Weights of a small transformer language model.
Training: a variant of Adam for these matrices, 479M tokens.
MLP neurons of a small language model. Each row is named by its layer, matrix (down: output weights) and neuron, and shows model dimensions 16-79. Each number is 128 + 32 x the weight over its row's rms, rounded and kept within 0 to 255. A neuron's up and down rows have the sign that makes its largest values positive.
Before each neuron's rows, "fires before" lists the tokens most often just after its 100 highest values on Wikipedia text that the model never trained on.

fires before: "of ", "and "
L7.down375 [164 153 144 205  65  77 121 186 153 132 122 187  87 139 115 117 126 142 133 158 134  83 158  83 100 130  95 138 149 175 162 160 103 141 115 148 123 157 125 158 137 134 106 220 108 139 156 157  96 142 116 178 136 131 147  52 199  70 135 170 133  95 118 141]

fires before: "of ", "and ", "for ", "at ", "in "
L9.down466 [104 186  92 148  79  95 128 106  98 123 103 159 167 123 119 111 148 110 120 106 134 134 101 162 155 120 104 151  97 118 178 168  94 133 130 162 112 179 149 139 147 102 144 156  95 132 163 163 159 128 114 147  73  75 119 127 145  90 145 130 121 131 118 164]

fires before: "\n", "\n\n"
L5.down55 [122 124 140  84 114 122 131 148 126 177 159 165 151 115  90 102 163  98 142 106 110 118 163 110  82 153 105 141 150 106 149 129 135 112 104 102 145 140 151 160 133 153 188 121 112 138 160 191 109 118 125 115  84 139 110 150 123 113  86 108 133 142 129 139]

fires before: "al ", "als ", "als", "sion", "es ", "al"
L5.down26 [118  87 171 143 137  89 162  91 141  91 102 127  98 114 108 165  88 105  90 171 133 127 148 155 166 179 135 170 115 155 145 117 150 121 126 157  52 121 124 139 145 148  87 117  78 156 179 120 144  89 121 132 131 177  57 131 122  61 138  88 142 160 163  71]

fires before: "s "
L9.down358 [125 111 100 109 128 107 112 104  81 128 120 158 150 152 111 105 139 202 158 206  95 141 137 134 113  83  53 126 167 152  99 171 146 177  85  93 118 128 121 123 124 161 140 109  82 158 155  94 171 149 117 161 146 135 159  78  86 131 210 143 147 113 153 139]

fires before: "i", "t", "ina", "ri", "ines ", "ion "
L2.down104 [126 149 118 108 154 125 131 131 142  99 120 102 125  82 126 100 140 124 116 151  93 119 127 137 131 145 127 133 106 127 125  92 120 106 152  90 131 112 113 120 117 125 140 142 163 146 139 130 123 125 152 102  91 111  94 110 126 129  92  79 162  88 118 132]

fires before: "a ", "o ", "s ", "an", "an "
L2.down119 [145 161 142 121 200 142 110 181  90  90  89  94 162 154 147 210 127 174 154 185 122 141 127 134 123 130 123 140 162  81  94  99 132 118 161 100 108 126 139 101 125 197  81 145 135 145 148 131 162 113 113 140  97 148 131  99 123 130 101  41 101 141 176 131]

fires before: "\n", "\n\n", "s"
L3.down38 [165 157  96 119  94 133 156 162 152 113 134  46 139 123  47 120  91  99 135 173 111 117  69 122 120 153 145 181 163 126 168  85 150 124 197  73 117 110  83 173 148  75 104 158 180  85 125 145 157 178 120 115 109 181  88 153 103 158 178 140 156 183 134 160]